Weights of a small transformer language model: vocabulary 1551, a variant of Adam for these matrices.
MLP neurons of a small language model. Each row is named by its layer, matrix (down: output weights) and neuron, and shows model dimensions 128-255. Each number is 500 + 40 x the weight over its row's rms, rounded and kept within 0 to 999. Numbers have three digits each. A neuron's up and down rows have the sign that makes its largest values positive.
A block is one neuron, or neurons of one layer that tend to fire together. Before each block is what it responds to, as a language model described it from the Wikipedia text at the highest values.

Responds to: Second fragment of a word split after its first letter or two, before the ending arrives: b|oot|legger, P|un|k, T|ok|yo, count|ry.
L8.down384:560579453594480534531494460521531534506541537509542436492454445487469516525540547513508564526463580461508495520504472508527459492476483491528430544447516456435521496519449538536498590453455502494537425440537464502519441515498520493457547513543507507517476484469461434536531551484491541444504460588541559528482486537489501484498477455539423512466561569529516476465475501438464496458504
L8.down870:517485518498472511513474480439484558452466546478482524495591414476465448566492452457579452516504484471495496548440464538494465477468492472453498479448545490501565558505426494434514496473528543461508514456526428429494508521459513443537509470554524401522467491523420438527488462562536477515489492378459449464489466446512535504429495486507476526467505581521446531495526503509534482451448

Responds to: Connectives after a comma that end a clause and open the next event, mostly in biographies and narratives, such as before, and, during, until, then.
L8.down520:509481504530548482546519471515466485550462559523425499511472563521444443482529506489476582545523484552430519389494475485501545494463501487431448466534542545485521522472529521505511493476492492497517485498517534490511511531460548547479508519477496409460487548511391484474414478531480461500476466556477485495448466530507573468459451505516445462523519563531482482469506485472519491505547
L8.down718:558475449490507495497563508513525542554446509559552500518440596414515466491513530526539486474537583542445489532504495478495478463480473488535487468471471443527555546505534478505509499496429519526518500526495504514481536490465482555557528437413402480524439504580483511513470459480519500480456492503513545466457468525442451497478471521480464462553480576566492524491532575511529498548482

Responds to: Mid-word subword fragments just after a short opening piece, usually b/B, in ordinary words and names, e.g. Bu-ff-alo, b-us-iness, b-oot-legger, b-ir-th.
L7.down84:492532534565485503532483457559527563544421468472470529527551525430488503480393532474509548462480571483499462508497528447533439473477451536483422496538505457482513529451478496469490458504500494447556492486494459482493452557511520574613557542507429499504481396552504466395542465477457509452509538481482513497413526551553538578481455509517522472481511528509502532482513476538457498514540
L7.down110:485465531426483482477538470546508504494511504513528491480492516576529480513523520599551492528506566499475487517573525480559470485466519515438468479543519472501535504512491489502476461490521538555476535487517428513456471582485541495457498495464583539526499554441509481465520524560538513395549502540443469503495485519502560496467553446549480492447432563475469492526528510416527529493574
L7.down422:504570572507410511519495526499482531430522433487582482481564569478554516526474477606481540531486468457492500455503522560449466500549559490505481455478503561501527511498493444419590581481485461522469478487502485545510572488515498467409495488509551582499511569502504476496487489534579450529533473495491492545454495460489461518435523460520510520488450458524494560494505559489481474476469
L7.down631:497558519527558599581531538546442535497529510540528548534509522606482557469505451500470533521566476447475570558572505478502500478430543489503593578453516506539546465477543508471465474542552525483422506492489494518420541528458464506464468496544511482499486463546530510544515518440522507496499406502520483506507516532533580569489530541547461503511490499557508550551524522494508495536510
L7.down667:484479459486575513537495526466469461501581456479529499495455541500597532568486465484522527552483560523545471448552490531518492516483485542455459521483434542484530553574517496480554583481448534554499454535508536514531427450509458443543426474458550472521522476513437418482484513546520497627550563479495457515488537490542453482547487469553438485472465557503548504563451526464497457483483
L7.down713:554475537545595520498468512456425582477499448523452563581496587528511520535550454539510476521493507520476492467415505481510436430430500502483558487522448477470441568494543518504504457486508489491478476492535498484548390468460494498547509497497580503501475531557505450538548466484506493450501478489496502526499565552531460504505476507500543464505452494502501449417568484474479463474514
L7.down763:443473493517496495472436478558439442425486524551536489495551516532565425491597422420451529572488523492513445494445555476537528496475446458476467511584458455534482491543449453514480555540498512469490497445484509509494468505502524540426543435463482513488451502516478586460471496471520463547494534524490419435486503508456512510487567527519501460386464533519435487497546498515426488493490
L7.down1161:510455491465419495494507510493514470543562497485516407542520533516499512522487476520570558459499444449466464501517557478543414443423500570544531463570496511444502548515419504493414475446483466497461467487472471509511540489563571504538564474515498539512537522566468578441531548525489525510451553479490469431513522501534456488536514487544517395456518494548489481469507503495543544542513

Responds to: Second piece of a word split into tokens, chiefly in wiki section headings (Bi-ography, H-istory, C-ast) and infobox labels (P-ubl-isher), also mid-prose pieces like collab-or-ation.
L7.down154:491572471493475601468502483533492526558496468478418417467475477494519486539538495561464519571494531452596566492516562497506496498473462541448603578505533463481505528456561473566435541463517510519489408561529502546516495493485472436490504535469538518476457504547485439541421500446444532496479426518503483497570477500573487487461454474470514541499432578584483512485460464462508441499465
L7.down334:475534478524504505616500519465536550618481494505500520483483533493470468541459603527438451468468518474430503493504471528535470461484474466525456571540481484521481498510510529560556550533495555454411487489496536424522541527511566485463447508538436474534489511467476493467455467456442561530540493473527515551583509474498445462487491415527504510595445459448551523434443455478525490435544
L7.down407:479459483475500498441570525493520525411509452508498508442577529498591540529466400522472514417495568538488498443505535446517509593495455522544480505407468500468487479545436530532590490529516411542602496531452497455540464464533473481508552449475589435491583459482507444527496432458499507502452525508522496524536529542465495486486509491487431445577485553520568539509459478450537469496520
L7.down558:476490517518512447450534500476513474494488537499545556497497531534514554514482516474489526519526534494464433569496503523484533480474518507508446505510507496488491485529549451464506531524522523528449488497451440518558586488475497527531504508474468470567502448535484469517439556451551495526493475463454563510502574546545516503559531478504532466482457473448437455567554531484558500490478
L7.down576:479508458422556488429468523459523540464501495510456520536459557494559490503560504455544520499475497549515422408483511509566500515537499495454541454503499530532499501533535468515492495506477507482490410504569490478541437513504546397463480517509427492549482528537423554545470483474530545498560476563485526526486507441406536454512488487459473440502378488513512494502457549573453483483444
L7.down1156:525525461523480524546550443514557525554533449547446443478519506516445508543560485469407449592491522530528514451473459451486582454477468475532474493396466463481515400496507487549515500538565499433515521538519454463514489549493459471480548531442512476425430502570458441525494467508518526450432525488420476436459534526538503502497463495471517437528512424498440505541524568556521529535482
L7.down1177:478529520458497477522505463552466513539468477533390494482493429450575493458501533458477506503501503482484507450460453497497503533509476491493437490580448440505439550451494477542451528488536563483542489466559490489482433515501482464481532560484433561477534529480485483514507560563515526481441511462510601544589417586534490492418539486532477471471529441494585530498458549459468541522547
L7.down1304:490482553495540497497525482518492541452479499552465406506494500547532504456440498499390476508589506498535506482503490497477488496514551461560496381477501537593578456462449545504464608537538421473518447457411466437558475472477520553511540496489458422575499491509489507555467483493503460463482590577525483537504424571521552372514504502515506508469469459511494508523503495494479542547554

Responds to: Final pieces of time-span or date words: decades, week, decade, seasons, season, II, years, 1920s, the year digit in 1885, Sunday; occasionally other word endings (rail, politic, reasons).
L7.down115:502557514505488505465576518507481449522451539407495453514521476445510559499537575531476480484453489534468443491449494518463503490449558553510406491526464523445486491499456507473462511532491485592534453560495576561430529456460466418480544495517509511467466500473489499471478460537520474472550483485456477481550622469519496505512581529494508512450446479464586505549519439410466538525438
L7.down131:491562489516607484500543575516543445441517515518546443427534474491456462462505527483426473521511541485465472462490504543490547484448508475538466466394452467463525501506437476548440473458548508581415448526456503466530509506532495530510543528486502461502571462518505463516462492555483533484516532523453547499466443609503541577516500467493433438487467583560550389527500561480511548445521
L7.down146:506524493451467581508481434534517512531514497556525504459466541435496484470430495531496449523474502474522476456472384503514445501473460525455508584521451499451518505494491464517426536492513458530455488592597512508487511516511488493421452528484422495535530528446475476533520503438448538434520457566437501500545467482489490504520470390510543483500508563523478462544479493494501466412483
L7.down170:513510471522491496501458520555460462516546501506462484522468478505552483505541498492527517476529513504493525516452463457449505452410542530505468585521513445462538416433495569510546515524503474496487523454451527497427446497516451512597477520491487504396551454537487466493512537542505577500548466553416456560490500486511535505545536463448430543494498552522502484449489532533529456514471
L7.down619:495514505434567496443543496554548479621534536551461468486553545503450536503500420511490542564461470566459531523492438484606474518508562496470515506521509450511490465399502499493458506524492490585533475463503487501500516520568510535493534474532469552425509502471499566527489511474507494512474574521495555501449525511491541584509493536473560515521419529554407495506539457518500503539481
L7.down844:499539503524466511524528597511502576509567426598536526474509509625495540465533551453477540507536507532442492511463477445479482504420469499492448484458479515555524505464494461531538465540487537486431483511443555375512481568470502482457493529504534526528535507512528465498433488474556551464450505503523521553501558467430529538486469508464475406534490476528463478548504561501560496483408
L7.down973:459474473411488503571502475491479474551512527444581496453495519518443486488469529526419479487471474594518526527491501536460523515498509514485471537468476558461468581471502543520524477480489515459533480553440533477536576543480485469485491497506547532572429503505474474498470542524526473452549466456523492499482460419509532507545414477462455492481519555468521563439467509531518436508505
L7.down1307:463527527532533464472418473546517498430567469511521468495526505575580414557514480412495509487488433493546485451591482452513482528553531456518496448518491559480544553506491428462493462517482468394476457549516435507468440525501490541479475487410504444570576430436559551474494520492478446483521489574478496428435486482492478521543527485548491486481417547545523481582468498528496507502528

Responds to: Final word pieces that complete size, length or quantity words split into parts, mostly "large" and also "short", "bright", "wider", "longer", "many", "four".
L8.down539:463555474470473497495478498470485490549487509535549632547493475548553468465523544531519506513515519521442462501439627509481485447499444535569461480496546525467469466512552446533529539550527467557495513480510423539505421486538499465574505516486547521499522439507505504524561495468539448509472525516487534464513401530532492520526520478600459440483498557436471451470521505434526478470501
L8.down925:458525481529532465511497484490489562537471512455550564526587503529463467530508514464426542498517556460445485489570494507463456470504469528565445548539486550449480476544511493511520487549468575491433489546443495558584450439459492564528511555516442428510430549462470460450509561484470480423504495545538499563491556511434528505451540453467514490476539437499525602501491470507529536515485

Responds to: Temporal and quantity words inside a phrase, mostly early, two, three, later, again, soon, and word endings like earl-ier, simp-ly, at le-ast.
L7.down323:517492481517563465509517488469526548477473460535533420470461512448515519446523466444438489454550501513464506452496514539429506514540532442501577422443428471498539411471516508536421525419535494503514490419481521523490568520487454505429473519578506482449566479536550507557484516515490498463479497529491536491434465454518509478470498485528525498535503552466473515448560521503545613603522
L7.down375:575492532477577522533532494523495457517517433462482492505496526557461543599518469518473583499466508569495441449498449426488544493491498523566525486377463455515547509509472517493446500447486519439474564473467477482556502527490414454440500543483459446576544491513496454449533565490440506457408499528470414587458531534537535535486455471495421400479471450444464469502506496483506445504552
L7.down429:533509454503574501488479465502471513516464517463581515448462488497480538468538523566510549412456430516480511476466492484469477499480475463554430458476474518434573553489455525492549529489504524494494523496507481541522517485571491479503464515512509519528436470556597441479513539467552466585503533423464556470490524493543501575465515452432495533520497447471553420483542533482583467543482
L7.down509:508471519542533412530532558491444535519488480467446535561449559522476488462558514523501471501476513471558466411521490498463499491427437531499470530455507564515500546543514449476482449492493535497461468527553526382511490537528411471548521553467518499483490452571572530526530554449519490480464487507413435477520561500508510433489494371450459515470554515525450518498563567555475467438531
L7.down722:512510572481529523431583446546460460482464397525460536447584446567454516490457502483452382476492467448507508489437514472452555462393560545484531508538471540507441530448497494539550469455420482439472494481551554467562482509509419533531590538498424517476512552432455553543536504520543461528487488486536494524468518515481448548490447502475518471487492440556512520555513509513499531457531
L7.down739:508546435473509538382510534557509432459408487482523473475530423431444483531476520541480445473497447543470460547463568435482468522498487511499496500588497552567456529445538490554447507532488522435512433524504490536454477466533505500499514405515519447490493519483600540501544547460505552500462458529565492493576517475432474544556496472570533437523517507516590511495543448493518483462422
L7.down898:511445516471542531512460549517465561489478482538447508439476439442448509429475439521491534463572503444465442418492505491488520449421478468511508473548459481467536480474506496466433502432496460431572500534503490570599535542492464519511506550539517489393490429452484572568497517481505536584457529417512527503508559538457520494553486452549443545461539465509525518459525502526444581465510
L7.down972:454546470633514506547511490496488520449509546487544477472543437480531508536490477524398513506483502533525547510435526534478432517495461485529440450508471557464517434503527445425547571548548526408468461505473473459534534518476452440436520519537537473491465457480558520509600524517499430468459498492550491516419525506430595472429486489537566511496507470462496531421475487496484525502489

Responds to: Word-internal fragments after a preceding piece, especially "h" in names and compounds such as K-h-an, house-h-old, Wall-p-aper.
L11.down999:541454462512519468419583642461467425492530524436528485444501567515431516433532437529501485454480491475525564424541515514527520504466612544507480444493503523455500494503519496495525484469531457508520481516502554461508420469418499528491559442534501493498473513499540475481434471483541503519541445462430497521493507508493483503509442538438576494497511447424491415482476489521494503508507
L11.down1270:440562500510435540468563537540507573506471441513477449523462550443453430514470488526484520485541439478531519504499478493482538509539431501448504551451518495436530522527489441528412475446500517429535510542518554535477485413467521400523535532523477506538546509531531559535584511534473480559501492507501492478460485518456522438476502434497459530552444463567503550415499469486452446514502
L11.down1289:513466464465477545437481536485447454495526512571522478493448527469429525483522499552456473435512501505507476530592485533475514536505458538575499545533515491471492507514525425501525445456423540527554459532463529507505459433475511463486541510556519512462548544456485453493538492432459479512529460476483435497533482456541508473503498476535557484395440522494484406496496445473466418533458
L11.down1299:440519492516567493489511464504485494510453496437512470513481446530500528496534531488478550497429530475496471499599547544489504481514521457374525472492472452506548461537557621544466446521525501481472481511489515515493497472452496494474523436498434488486480531538474450530522455519497503519566479473553452553476491468515546502551545517529421494494450353499561546479498544418481483514508

Responds to: Completion of "born" (b→orn) in "X was born" at the start of Early life sections, plus "Born:" in infoboxes; weakly, word-final pieces like -ing, -ate.
L8.down568:475522489441537541515541483491511555525489494486545538500516586585464500489405518556553486516549548505542524496474447535423497527465527499545482504491498525526522487506524581454457496537584536546516570572573431521411548566479504425521508542507549494476471477503492493486576487565525502530472452442547500524524522564468525462479500533486432466487508521549515486462509531533537495532449
L8.down834:468560482463499475471432534488473576504447458509482507475588542479479499511565445500529545542536530431507483587506537489523546566550543433465435470542470573499482568485473591557479489572449463516463414545484476536522528467535498449462456516505480516465436497474450554499465484480487561502438441535531495489519461519477610495515471508506519473501490487504551505498511449471445499492517

Responds to: Word pieces in the middle of a word that expect a suffix (bi-olog-ical, ice hock-ey, Car-son), plus "football" after Gaelic or All-American.
L11.down310:490477546527511535466495538511494480565381481553396530448490479452496498517539491496518474505506532470507546528440524563514451547556483484554544511452478549477533517493466546509466435494474459549524478520550542560461519452462551563495563500505527522550444529524490559465450638508542491481480484473526506564537479489486462546519506462499445463440596532514514531494503560519489476465495
L11.down444:493546577446527477437551500484515534498448488491509512548497525445485515455472503517507440494462482511502641438519557510563509538467483481506580497514582539489493495494469527507494511545516566522503531409533556507441502524512480419556449537508512499476493524546427522481460455442511484491491549482477466486494478481484554549483485529533534477497511468501463432476480469463515431468482
L11.down734:518576532537499508462501501506537440601501462553528450538493509423533500489474512503416531484508597422421537474583478508471483555523515541476591552527492479475518516515507430532547484491538522467467509475526484489530417458438588503519493452541496478537499490487432504466555482467470532491506437480453429503524501490409464508497477505457492491570511496495496528534516498541492507501422
L11.down874:553542489493477467478520486514478443437574472531456508508503472477549456468532510475460490521451473519517557415539459522470573487510491502508450563471573443512486509471504501475482583495492497500459537493480496542533477520523463494532487451486572527514425389525517461505509609482503540426493474497525401471490475508553552419507508486549425536437525573563457465449492514529533476509561

Responds to: Single digit tokens early in multi-digit numbers, especially costs, measurements and counts after £, €, $, e.g. £14,000, 48 km, 1,605.
L11.down173:438552548423556484553501512465486449497478553472500489412411533533504532521500506506509499512493468514451462477463627476391474519467433505473552504540566505497496519510507534499431496497465529475483516474538470457446529496551456469462485474500493512487567453488490504488520520550532516530483463527542402477515433489444523547544527457557575552538543468451498530482498493459496462443560
L11.down629:509486434464451571493497496490475528575516474505513542564569468545533467467519459564481544522479477449426512440509479448555496515519475511496477485581449523550438489504500518499527504566502462490496470464435530474524473484507485536537453486530501581515637481494528500505500464463540491607521486476452534519418512520516497442545463460500492586520461451452509504447496476471514510517523
L11.down1078:493573483452514505469492488477481547542456519508448534529552571504494474501521476573437462523514503501479534537466477465535505420561557490558455552501463549473534480538495519430485410549545497503428472450542566447465508479541518437431507490426564489455524493519517449473488519414576512537542452448505416575462464483448480497399525505436469515563471580525528495530503494419519491504560
L11.down1262:514535552469529534552467546521513478529520442537475477482517535529466520566522500437517500587445488413474594550480531547485527463528486535443482494514533544526535528535431417492493450472454586471507471553643533503580503544517504534521480507484463477496466498609539560519427466453455522426576567519559432541423478506475545457469499484476462480542491527569467538574476525513539503473484

Responds to: Final subword pieces completing place names, years and fixed terms, e.g. Doh-a, Californ-ia, Mad-rid, United States, 1990s, closing year parentheses.
L11.down602:530484512511384482523553511522481529526506558480580484487525502491455448490518548529538517492467533499474531490574467520561570525437526504457460463491497506477445543519510546513476515406499489522463488507466519470505517544534486445494517502481439494507490582571523541538530480548446557519558519516578466432536447475518435478403483523563463455486464641527546454461456474542455542515460
L11.down746:548512478505551478466511521496453473428457469524561441566536542515471574488504491443512528507472466445430504476519490545406476561518590516487474458457509480598514513508492485504518537502498456474514535505573464435491554541539448532504473545460623401552490523546461508528540508454422450563544456526513509532532475538487509410477486483478481461519509649468488443443534510523448444470531
L11.down988:465485497512558450444544531577490504501463573483487517508552545607528480515463511521554516583455512498522494480483493482465549516472512510449533575513511457489471519537424527497498425522489538543509525499514553450429536514505545475495534535514569429569509542475512457482479471534435471503500470472489519525485451588525475482509525523539526472553463478505477473492463524525480460519479
L11.down1213:560481459531514491496523506483512444475450533522505570509505488461477509479464533543503498515584479408448519532484497527501470501483474533469468602522519480464515520496521519525514470488543523491531500485523542551484574457526474542499536497484521495575452475469434510544474516519523526476514511420497536502481533510512456508466547458490533464535537752557478465539474515506444520520451

Responds to: Short pieces like for and of that could begin a longer word (foreign, forward, often, performance) or stand alone, plus mid-word fragments (ri in prior).
L8.down154:490554530591508472438486472508482496441514507505512496532477473532444488479535556471535522552477542542588511536518535477568504586504540530435523545504537479498520541441518461507458480517517467581531483492513533454585494426459469488514557537547549490531487455549451502478494545415508489486463481482537492466564575519419519464492488510414501489498436357523510502576508476496445480502501
L8.down776:443474473551544472512556545521475524463524496472421428441555457609442413486474513502478463522423467470512521514491490425521540461537496489525539488468457452562500532451516563508525492529499500543404506513487493490513507465508483551505467544452454512502515527415516485517501455514489541494526490507526541474501517452469462437544462531491489461464445353455475499533409471530520482502477

Responds to: Last digit of multi-digit counts such as vote totals, populations and capacities in tables, e.g. 565,708, 1,517; weaker on mid-word fragments.
L7.down64:541544519536599505541498506434518473485528480452542556486465528517511504554469549472448499445487512431519536422505497497508446482422433537504508475481464482505462503508526461513516521516525429514464479533493523462552535540481505539475549441515467575494523478469496509510465578501546534558516450555467504560510439506510541456485522531555452505535493602430495524588478485482536478497505
L7.down143:534512481596536511478552490520504452501483515458489547539537432495500580496507428494452455511521519440485502507501490468507410494451514470522487516532527529539518530476479495567480493498488518534485486510430461445576502472506457495481515419525579352444437466428497500517489483520533538490512524464529520581435528513500468504536520526534453527534449624504528551586471421515486497523547
L7.down190:460489435573462513546541473500526512475475506452536514449469523555579535519434468477464536427501519481527491492519500528509507499457501398557425496479505522475470430486539555537558505502493553625485511413423542486562510457498475504529446508474488503458552574521534531543515517491532485557500529561425538453507524534544526501523541498544543562526537621512545529447498540494519474493503
L7.down326:509517509496418514527447532494465489523499539500572505487529441497512437450453519580517457478559518513446527492533557463488469487463530467526530539545490468539525461476504478440533466503436504506538578462412439494513577554485472542453502473556546504489526475470448482462503493480525493510511473453481469576503507552562638542521536526558478574472540532501477451466481464518537525527520
L7.down409:568460489577529466487493475419573449488470457569534487415508564512466541480592445452471517538516442478519548482522487472442433434586492482442544480541417497495472451502563472488538507555431445604509457479462437508589472475494484468483486424478570523464544535441476555551482526494482497522526519523472545472460445437538422535481493512460505524496529538505516513553523573465524527516415
L7.down458:490589440531539499501519550477383504541495452496493490492472489533505590525493468433531486495458533468470547452531495491522466485466534576523457508477556462453431505562538556450515507518500490428521447525443471488454504433456571463518494488541506505504534538582469463501525440493500465514556513516428560574474477556523521503506510471454485519535497535439526527458426483506441526555547
L7.down675:507496478555504555460463548467470461476480528481665506481511453492542514498453456464438498530513526522513557475500552500473446530453527472486567423529495538493483498540526509483507524605501480529541483443430434448509527503456527465483522459532542555478485531457538421455506474490487463491501502470488464551486482528478530484477516488515539476513443630486576590521530500539503503504494
L7.down907:566478462495494415511548499528463458496571495452493459495576436486481514489509479547491487483450425540538506488542522566513443489497477513452461528525423488501508466429504430462453485497568505522499517450451496441479476533485466502401523506505474551505525514521537578472525479531524505554490547434465423532555508513511526500482519465456508505429400452497485499524519535533509508552451

Responds to: Fractional digits right after a decimal point in measurements and statistics, like 1.17 million, 6.9/10, 3.5 hours; sometimes digits in tables or page ranges.
L8.down288:521518515510514512408510535501521460457475523457519452404553474585492471500445531450510466551560513481532477529517483464426475457452494459506483568429603495479469454466541456442532558489543509452564474539468527477532478488521555523524545514489528586454581528542556444557490582526582494541539521491507533620513435494468413510504518510513461578501459518443492542532484459569563464530502
L8.down1270:537468540571572528509568475460464454476477521504524509558519449543522460431498417474502553409535505491443540525506544447452522537534601488552489504500516423546446495522460497511513479407546514515519471498457474560485475502579496447514476509498461508477538460474523496548490494514569538491525511475501515486500520516495479507483549516509497599538477570523505499436523550501520457470460

Responds to: Final subword piece that completes a split place name, such as Louis, Qatar, Bihar, Syria, or State in Arizona State, plus polit(ician) and le(ague).
L8.down609:487530574524482480499508548460469480464512549544476556549527512535437541491500475402485464517445461497470570537501515538508508474518477565458470515469494453575497470512509468541524433553520455464510551487573490504484480512482508489444561463520503496507409444571506484490518507501512455455491516456581497503456470528504506509509509496499512481391533542460459483562472536449507626514539
L8.down1288:467574478493463502524491475494532483511405518453501484437600436486556478484497426500493480497437447474527599446481536524451551471542510488531498502513538515479471509498518445508494500588423491483459598531435528464474523486489560539508510529531481490558484517577474391519493514552471450470468425470540512565597494522498489490479492475485571535436537516551437485582492463502454480508474

Responds to: Word-internal fragments of split common words, right after the first piece, such as pro-ble-m, e-y-e, bi-olog-ical, pro-t-est.
L7.down7:571488456544450566474595543531577528469502537513600504497479447442426448411443427460423524483527508498536460486482486576472511539503520458473547508567590534532473516486515610487490484497431467471526529575498473592522540518543530438444471487576503515544489534509483504448448561539492491441484476515522536505517467474496516522467513518452530490586496518530500512492533527496481478497531
L7.down27:512561575460504527512488521574513525493481472505522490511509484566431479504473457510557538419463564513510413456518488531536506487489503446496442480478490526491413533505484556507515495448484482460504542475503504553477578487546500532452516533467483541463454550506460612503483480506561533452505479575448541573557507471452472444485506520524492438564470533489439493480460512493511484522511
L7.down66:483443450452490444517461495488431558518458529434470400487486546519445411493437514437531489491467490416473510469495546403456549465483605519462516534461462552553464427475500525526398480517470517510456449510468516484391525510467542493510497524546452472511492528528495515484464545512530483434505500472438444495580532473523395577558507570542489479476546499444538491493452480485545541503474
L7.down337:416578512545442535490541459582449555467473501528580431512523494499521505551444548567475489512558547544506503467513548567465513529449564503506521393461478481510513454546448551486564505460455518462460467502564493508475471520516489456510467493513557508541527484523557484565534466486493419493479543452504490524603446480571526471469471561545532500449513502459442510465487496529571515514581
L7.down412:460457461480462596517574521459516588559455490471520531536482475404497504592497480497508485489521539441526425475443463494530480496487548467524523466543528505563479478437537450500528489519438494494389402491429508511527538506589508546517463466471493499488490540491495536490483496493557487427417538531493497543451499447480540442515540513462487524529497610538585457440523553550487431502461
L7.down419:473425504474467521577461470417549493521467576483577503540539589560546447425545484544550516584435439519521521508490439530521569480571564490518552505474481523563510466496508506536443468534558532582466516476447518509450510490479466538490496536468572521505495508466473461436447541509487557471510529474484488546473476526389480471503549487517527456473469560573486488559510520473566456496508
L7.down585:437450551408458487445508460443506471509498478561525512514527542534537410440520433526523565530496490435498460478498472473549523439456504513565440517548523537516445546471494496494496514503499517515530498509497467477501561549516562564531520454530463565494576554373552515560432571448455496534462477509429548482444545492457547474502513488529515518500534525488441544461496483494498401415483
L7.down697:528516504554522593522506532496535506494447518518502452461482443514482465542529514572507524482442558541476416480597465426513497514506482548522503502547529502537577534482464453537464452532534513552552533553462493466508432466459509534577480562431552587527474450547505465589501526501460475517519482534559492495479437473501491523477542462434443549460433583535439525557489507499508457499498

Responds to: Final word piece completing a country or region name, often after a city in locations or sports results, such as Turk-ey, Denm-ark, Sloven-ia.
L7.down346:488537480492527536443523528509548490506484588563474477502469563507457497527424469492460445511455522485534528402509454547511522527485473495460520484489497508528551512481513456494439484489411574507546493523470483471506492500451535478466488622456453451482517601537470462496493452510497448519446475490543435545394541524487595544530495591485504534511476554495515509578491473437520528477473
L7.down374:525493496462517519368481516484555525436437523518484529460516428469440557460495527484456470495499433459527481497490490465491537535502445466489452517550491475488535522494429464493521527662433530500572548517514529452537474510452522476516529522493539565513470542509484449480547487512519467459418502428508492464544493496401517555475490488558461471448490513532465528529506494473573516481465
L7.down637:578481485505550556425577585486495557455434430488564518477582506562507449526484464464411501501510491523560533501517492518572483524558486449526507490491513532454477602441494518483521509585395569478478440546395564456576453530494465482504457495471482464513519485537572502581549533438496482454456555458525449523464497447490436574464524518523512498489500543520497516437532476550553496496457
L7.down761:508513445531512462508456566491565463501493549535451496451552511553526555506362559442441458497532453523470545389520433567410526530530447502488441447454444482438561478474484490443514491557426568485524544473455507427546514546463542541565465482524516493524527504530556530484478421541485531516521582487542511493502515438529483545486470528546531528522504544459539497448485538548558540486458
L7.down884:498497533496496510540527600471472500484414538634488471514558558518503540509486464580461509478482512440479563484491457475476467533524459553475439482548440541502471546492494478451564495515449518480504472475501447453521504469589530522501499485520536458580487430547503490456466435464501486584432478407480370456502480525508521567527482487556512493523552477508481541468525499516472516580513
L7.down1036:527517500433552447508563497499431576435495490512520434513544521578491523491576401503467505461481538562467500498483562516444550468555500487525538541487477458507546591495511476473490537586489474480529580424534389453536513512572495525477535521550550522536508526452550592514443486558519471498546471429501512560493453448566519511529428467556544511481463478503467477463476472486491460419526
L7.down1037:502607516484531570507494494457511512507516513451485518543482538504497514469437470405467499463494497469538488495508498546459488495509438419501507415464472552501482531519484440508447533614450450483573493432507522498471526496419471454549451421524504498445554510622459511510583508552509445480468496465512497463483540507483493535417521484520524488530511517539584521504539575503506509454478
L7.down1326:554462449548428456453528525506505501432433495545454464516467512489458484454587445490479435515448454488541459549478450494551485503580422523484477521525448484500447534394445433516471511533493500521552473476471501525557526432469466468489487558499539493427505465579500450508521553495551479512517475468511484586522496469415490532491438513502519503584571494543528530487493518439494533530514